Part of a small language model's weights.
Size: 21 layers, width 160, 5 heads of 32 (1 for keys and values), MLP 448 SwiGLU, vocabulary 2258, 6.19M parameters.
Architecture: RMSNorm before each block, biases on query, key and value, tied embeddings.
Training: a variant of Muon for these matrices, 6598 steps.
MLP neurons of a small language model. Each row is named by its layer, matrix (gate and up: input weights; down: output weights) and neuron, and shows model dimensions 0-127. Each number is 128 + 24 x the weight over its row's rms, rounded and kept within 0 to 255. Numbers have three digits each. A neuron's up and down rows have the sign that makes its largest values positive.
Before each neuron's rows, "fires after" lists the tokens most often just before its 100 highest values on Wikipedia text that the model never trained on; "fires before" lists the tokens most often just after its 100 highest values on Wikipedia text that the model never trained on.

fires after: " |", "|"
fires before: " |", "ased", ":", "-"
L2.gate183:124122112082107086131134065134119091158082156120133165160133140173100169137139151148116119125115130116099100110085149089136153122147098110130154124144139108119138120109135133127109127158183168093125120141167138176095111110129120142125137102098082138113157148162144165121158127137154133138107112112127136136077148098122119134113147099154093112166166116197137115131112123125164195142143
L2.up183:160121154181138152145113128141128105130040096141139144146144123113134101147155079109112147125086105140132097120113128058132157084123119138103124122119102129156132153092126124121115158159123118098137110150121153141137118080124142156107124142142091124113121153101098119115138162102113184145140092120174137201128145083080125157151140153126123116157128132107129111138151127152173160133145
L2.down183:088070114125100122160134131160151090138109203105163145110135106132099118125145172134094138118149145095120140107136093133149148105129147100118121123158137107135130130110173119116109098097140183144113129128164118104128162122125114113138117150133106107126153115179144143120171122126121114148120091102111113125137155120105137161160152150120095119179148133155125124157088115128090153148103

fires after: " |", "|", "\n"
fires before: " |", "7", "–0", "9", ".8", "–1"
L5.gate162:133154109088105104142169085144144088155115115111173147165087130087157125146110150134139156138149134161118102173132091141135098124156136130130122147132084124114124141108185135161133106106140122102130088151114117108129147136187143105134112141107100141105108122148139128110146146135096145114129115130137074141129097125085114143109099133165113107135143119152088127116145143103127170107111
L5.up162:131145119100124128114122113120108109136152158122166135057112124128115136124173137134115127132155128170164094109127107110120156117178128149136124108141113179122160108124155106129157148110119149087058120142110140099140154129120129096126129128136071097130117188135163129123175148112132105117156120088140128148142097157101140102127180139124115135127190133131072137154090124102109112094105
L5.down162:067136139157128147164143143130131114155159107127174103146147136154122135117101149117089124117150142095166111116101155098136131137072128092120100143127141151146120122129105139144098114121099163140111129146150127156144130143115130136147097128133117128163150111118122082094106117157174130107150145136106178115110154111154168128144132079056161149101138135129131134130109126196136141154119

fires after: " |", "|", " a"
fires before: " |", "–0"
L4.gate232:120120149139111115149112133095132074149139123122100154131098062143125073146149132135102111124160127128095143111131154156149126130133087125156126142167138174135148148129174067126156130111150130121095121111129091102113144120145104102097103142123127161119138167154141136144145160119159145123112116139135103130125163129124148123187168114137161080123117111124110122170154102102136114088141
L4.up232:115111104156154089139188112132146189160138136115151115100153150111136155137116105113111131151125139098122119130159141119151126086174148122179102124131128140143070145143109161128067143109159106084135100167157107128138139133081132129163112123132100170118126154119147153127146129137130154136099118135108128109132095143119117154118101133106122154157122142093116133124099145086113140154116
L4.down232:101148174135081130113116115140154123126141135175122117118068113121101104118136129143107099137179126119145148150113124127119111124106172169090160122120115174157124112127130082157137099112164193133128125119120193175128138112146074140125125174137131128133170125130165127169147122152129131085110175110132128132134136135148137154102119154104118154178142164142114110132125119128157136152167

fires after: "\n"
fires before: "|", "-", "=", "P", "C", "==="
L18.gate428:128106100148151091129101126100102112127136135075132116094103169125120098095083109155152145161110148121124183121133107138136155122149107117063143138163096152135160164150176117086104157128142132127154104120142123121138114077155136124138108140175133125126155138155146135082133119120136119146100098165143122092121107077094142133099148111116149150110091131103167076102129152121100150122131
L18.up428:096130120129109136157131111104089069152143123127160118107104087096140095110153119103110123124142132135183160151102126114092125170135121131111160104109178129149179154125131090132098157118102107127089113124102126142144108122108128156146127116122182104155112121127135139105157085121143101130160109133165149123110162138080153127122160147144154154109114145101152062131130142154166107152143
L18.down428:106131141134115127127174101132145148180153150094146113143114143201127147129139112127121139151117147152107122122119109107119149118159133076154140126140102130105164127142140140122142186117064146119158148102169135084111110142209117063154166143136125131124113138148156137131117152106145104070086148145122114115127150074121117173114136118113133161119119119120155126129079125122153114155128

fires after: " |", "ch"
fires before: " |", "ubl", "ublic", "resent"
L3.gate13:127153114150155173113144131092133128134139109109083145091141146131123156116100135110183128118143152129160135150146120128168116088165135115132114122116135160114111129152136117156136133099130125136117085130162128148145115106094147180115101165169120101149147096083147146145163106182137156129121101081177152134127148127158100115132128130104166160163146196129151115134118109144095120132153
L3.up13:116118133112111186148128113096185103088108080083145121066152090111114154133131094131154111138124140126136174138167099085141092093172127148150137136144104097106122169134174119111107140102122109129130104136133109114163098106153093173144101146147130113129136107128135104097154175155152102127107124106133144135129133135127154159110103110147103115129140176171106119116143124126134160148127
L3.down13:097124135085117168117132106127152111108122131088120149126129108129158157124113115111116123106109114119103146137174103164142166126185124143090161137137093138149109106137176114135127139101166097094138113127101177127163125093153133169139139122141088150120121162106139110184117142170150153117141126113128159109132110106138114145137103177150114136167130152175119165112079131116096137115116

fires after: " |", "|", ";"
fires before: " |", "–0", ";", "–1", "."
L5.gate310:176153152142126114135140143132116114108119141076146143157111113119132132148122089147106153120109098103157192091158120128135169108115086114110121161137148141141152178118138111117146124081137149149135100119111123125140128127102129164129124104123126154129150118128182114107071119149099132103116133108115113129166109133125085095078176155094132188148129125164135115134122107124107106151145
L5.up310:149141138154153146119123153165135159152142097050113120103102139167144095135138063096125150096106144110175135130144124108139106122156124129104119135113128136127144151098139118142104102114157154105120142123125112169129136130140167179108129132112154118106145108151175120172147152154128162085168088129141143147116125146105080119121173147107121170128135123177133092096134115108145117137154
L5.down310:142138163034129146125105119136150129115106133146108124135100102139101157135199133136096128118142105099118156144130118123135130141167161125089122092122120088179164142096140142133127099172167150088116118134125136127141118083156118130152125142120139122117132060094149084157174155194144153158129146127114130116153120113117129106087155127135123093179121110109097115151121133100103133138152

fires after: ",", " 1,", " 3,", "3,", "8,", " 2,"
fires before: "9", "8", "00", "6", "4", "2"
L15.gate140:181148086116176138135143083109154138109133123146120113126132142134143134113136170129144131136116159135096141102108119143146146141088128129093140173084099140139144120099125190096148151118097137120127089107148094124134115127112177114176124167091139090143174154158099174113119170147155128150146130110138096147086126130134171153122118088154140112138101098120181129150145119132158120177145
L15.up140:104141141122123127129096119107082106151155142138115136103092162117134104174136107119144114157134111128138164134076138128118160162136115124146148088103148153167119118140127146123137136138110122126140102125111139142140092160138131091088130123144136128149143155106126143151170103146082133106118130130069098126067116115134122170131120124117193096167139050109166140101178074130121146149112
L15.down140:168125163109161147143103128131124131123176136126136153137092102169120137135113106123146089144076108142154124164129093129132175138136164111120125076115143161148160092150179131117096113101133119128124110145097120120106101067155132125130133101092137151134116155137113136121133111143122135082133114142099104140109057140116132133102125116120155125136155122137140122103150087123110158150166

fires after: " 4", " /", " 1", " 5", "ret", " 2"
fires before: "4", "0", "2", "3", "5", "00"
L4.gate10:145119142112151112147145109127153161116101157109128106096149170088117126134104171153131118134148093152119184105134102105143176113126121156129119163173099106116142141127106142120111131129130152115149131113127113100138137126126106080149154109091137112147136152119108165098131174149087142128141138138111112080098097114151147134087096092142152151115158171131147127111149144122127126156125
L4.up10:104159125107170174143149143139134191095106109115117119158074154128148121094131106144162106115132112124123159127114165139158152134098135159134101155114160133161114109125084121133081100137121146145134144101158122105098145138088110135131106120102187124146156105108085115122099111093132106135136152125142100094096137143115145114114104093138105150113130113113150092140097152126153130131165
L4.down10:125159108147181115113097132130117124095162177135101107110148119125114088116131159139167094132125114123148109169153133129101083118089101116154094142089151129119106153101158144117131147133129100153191133117114135128157138127129125136171129073129115108129169108204151086123090147116124107122133153109096113150134129112135100133144098149124126138155075081080132140118144157099117137094116

fires after: " |", " com", " dist", "ch", " Com", " T"
fires before: "ubl", "ublic", "at", "ution"
L4.gate180:105112164139107136107079118070111129108106113112092119138167139127152105136145116132152132107155109081116152129121106133152114151124149164118110173147087126081106184123147131099082152112128124144117141096159134154133114141108139125128116094161161137121128119143112129131127173141149111133140120105163152095141101068130152110081133139130122141155116151119109110114101103132129105136211
L4.up180:151156134102120148156043162164134126148133118106098128138155105101130106103110123138120099117157171110134095148168133184126149142086130124159104132141136147114165138141108109106135120132137124123128142133141138095125108128133101167112181166159038142135148156121149106161147144115081132169157122095125153105117130114105148113123144144114096134131142122163154082123126107123169134114143
L4.down180:098097135102148122096156099117079129103108100092156155150159109126126115126159091153156132105104120154112123124120123101118118141160111171136109133138123104177132152138153120084152189132121125123141130173113130119098156136155159170147087150125103108115115068137121145124143140150151108124098149101136137115134134123125103106087105120158152119149136117145084123139092121127071062099118

fires after: " |", "|", ";"
fires before: " |", "7", "9", "-", ".8"
L3.gate259:140148161138107145105156110089128044133078174127140124108138140088112127137138142138089146116125165120137082105116127108164135116114107135136131136083141127096183061129150105139117090097135150121142100107093106144159094135119127095185122140129097116124095134120139141114094131161151147124173152094155131143119136120150096104153094150118118173108112130092105109133109148133130130127101
L3.up259:196154143160101117108096144159137089156122148115171092122092144101143180172127112126088118146113128125155072093113122146136108062128104154087151141118145099153109114130129127159121132095165141114125087160121122131141121132061135131161104140133160083121149120113133118111148103142146157161126130112126144103156115131125125095137104154101117132114106133098126146143131158127105173124116
L3.down259:123169111141141150164139099088125109159115132103178115165132166147085129123130157135088127127174133112111136116169106140152122167100119107100124162133134158146166087111122124139137123123144123109123152146079117148110147124136112146150114135135080111115107111113163149159104132147173151080145171154118132139130163119097110120129107113104151141140163168158083134129154077101156139150126

fires after: "4", "7", "9", "8", "-", "0"
fires before: "-", "′", "3", "9", "1"
L18.gate185:135149121146184103142131101114123163135109123139132134114174111145157121108167136108125128127095156090141141102150097121102106125153125121122095169156145117139134109122153116120076133162148118110126155170090148150105123138151146158102134145145156112110107110102138084117141164124139126129157164148171152130129126114111135121034122109098100108150145154095143143106130139122130158118124
L18.up185:141197132138123154149112096105097162123122147134129122150134107154144130145104130166145167137102098130137113107113183155158105172134116164120109156152181111137151109111162127159089124131162144136135151094107129121111073123151089154159062123128138077129124125115145158102132144149148128139160141148122127119125164136131144096103106137139132127093120181109141171104129139115119089127149
L18.down185:148142117136102145119112130166091118152075155141144200114071106115121163139161154128135125199126110118154148141123145140144111120143131132129061149147121119103156125110117148095130143138148073133134136095146131164156116128147108120123131102127155145142145146125124124158149117111136109121105114161107107115149116131086186133143100106163160140130122178131139093135145138129110130104136

fires after: "°", "′", "3"
fires before: "′", "9", "3", "″", "″N", "4"
L18.gate10:120146114105079110114162145141096143118095098143136146157157142131146141148127141096093095163071099112106128181088124134124163143140139144092073123136147091124110130133142138116143093120134115156123098141131159141125130127134086110117095160114130104131113150091109133142176139139165153102131125173124078118151098107119179115146115099109112117137153139135133156163089143177117152122161
L18.up10:159098121092110109190163092070132114121112152096122185145160114172160128134162141114153140136124087147151144129146139143123110174098113139153117138168141147125112100114146138149107146126145198126115158150116129109149157151123109155113118121162109131129105122144116124104128116160164160139169126148111124143106181141106148121165134112150152140127158115178116121127127153116139148096120
L18.down10:162143119135126141132088153146117126159083118173126151134182112140147157134134121114128092125092139099122107099154144139150113167153111127078110143150138095139140157110136106101108128106125116150137179144123118140122138171118113134153147149083105163105120102124117122105139155087116088094109127147170118136155119097104161191107093135101114131147171122124119162089110121142106146124092

fires after: "\n"
fires before: "-", "==", "===", "|", "====", "\n"
L18.gate372:110145160096109138146089091131110133135119170158128138176092122111139141071129120130089115143113153128206153114151141137153151120113115131125112181123160111127103147126181124127117143150113148094114152137168091104119129146149128156133130089088130123114131100102109140114124115149130131135130153165144160126138155101132136113172170162142178127117092168108157122165113158112088156198099
L18.up372:154172125144145113147129129152083161100136167130114149110100120077161172138112116147132120105137143111122139164112134144121134145142128137139148135151153126171132125141141149138074114159153112149147123084160124148133152135082094147083096090134128166148085135158124098135126072137109136099103150139169146118096176154113156123131091148125126124140183136118149129125101111163103137147118
L18.down372:112107108138150113148104109154114150120134148120106140087127128103143105126118077145161135149099126089098106159159117150150081095127129129099159141167136125114178105118161163127125148127158106167111174129144181143122094125160108151151161117143117149115102099117127142118118129134141156147114091152137119132146191132104103124101096108148119115107118193082099082123132128157142160167081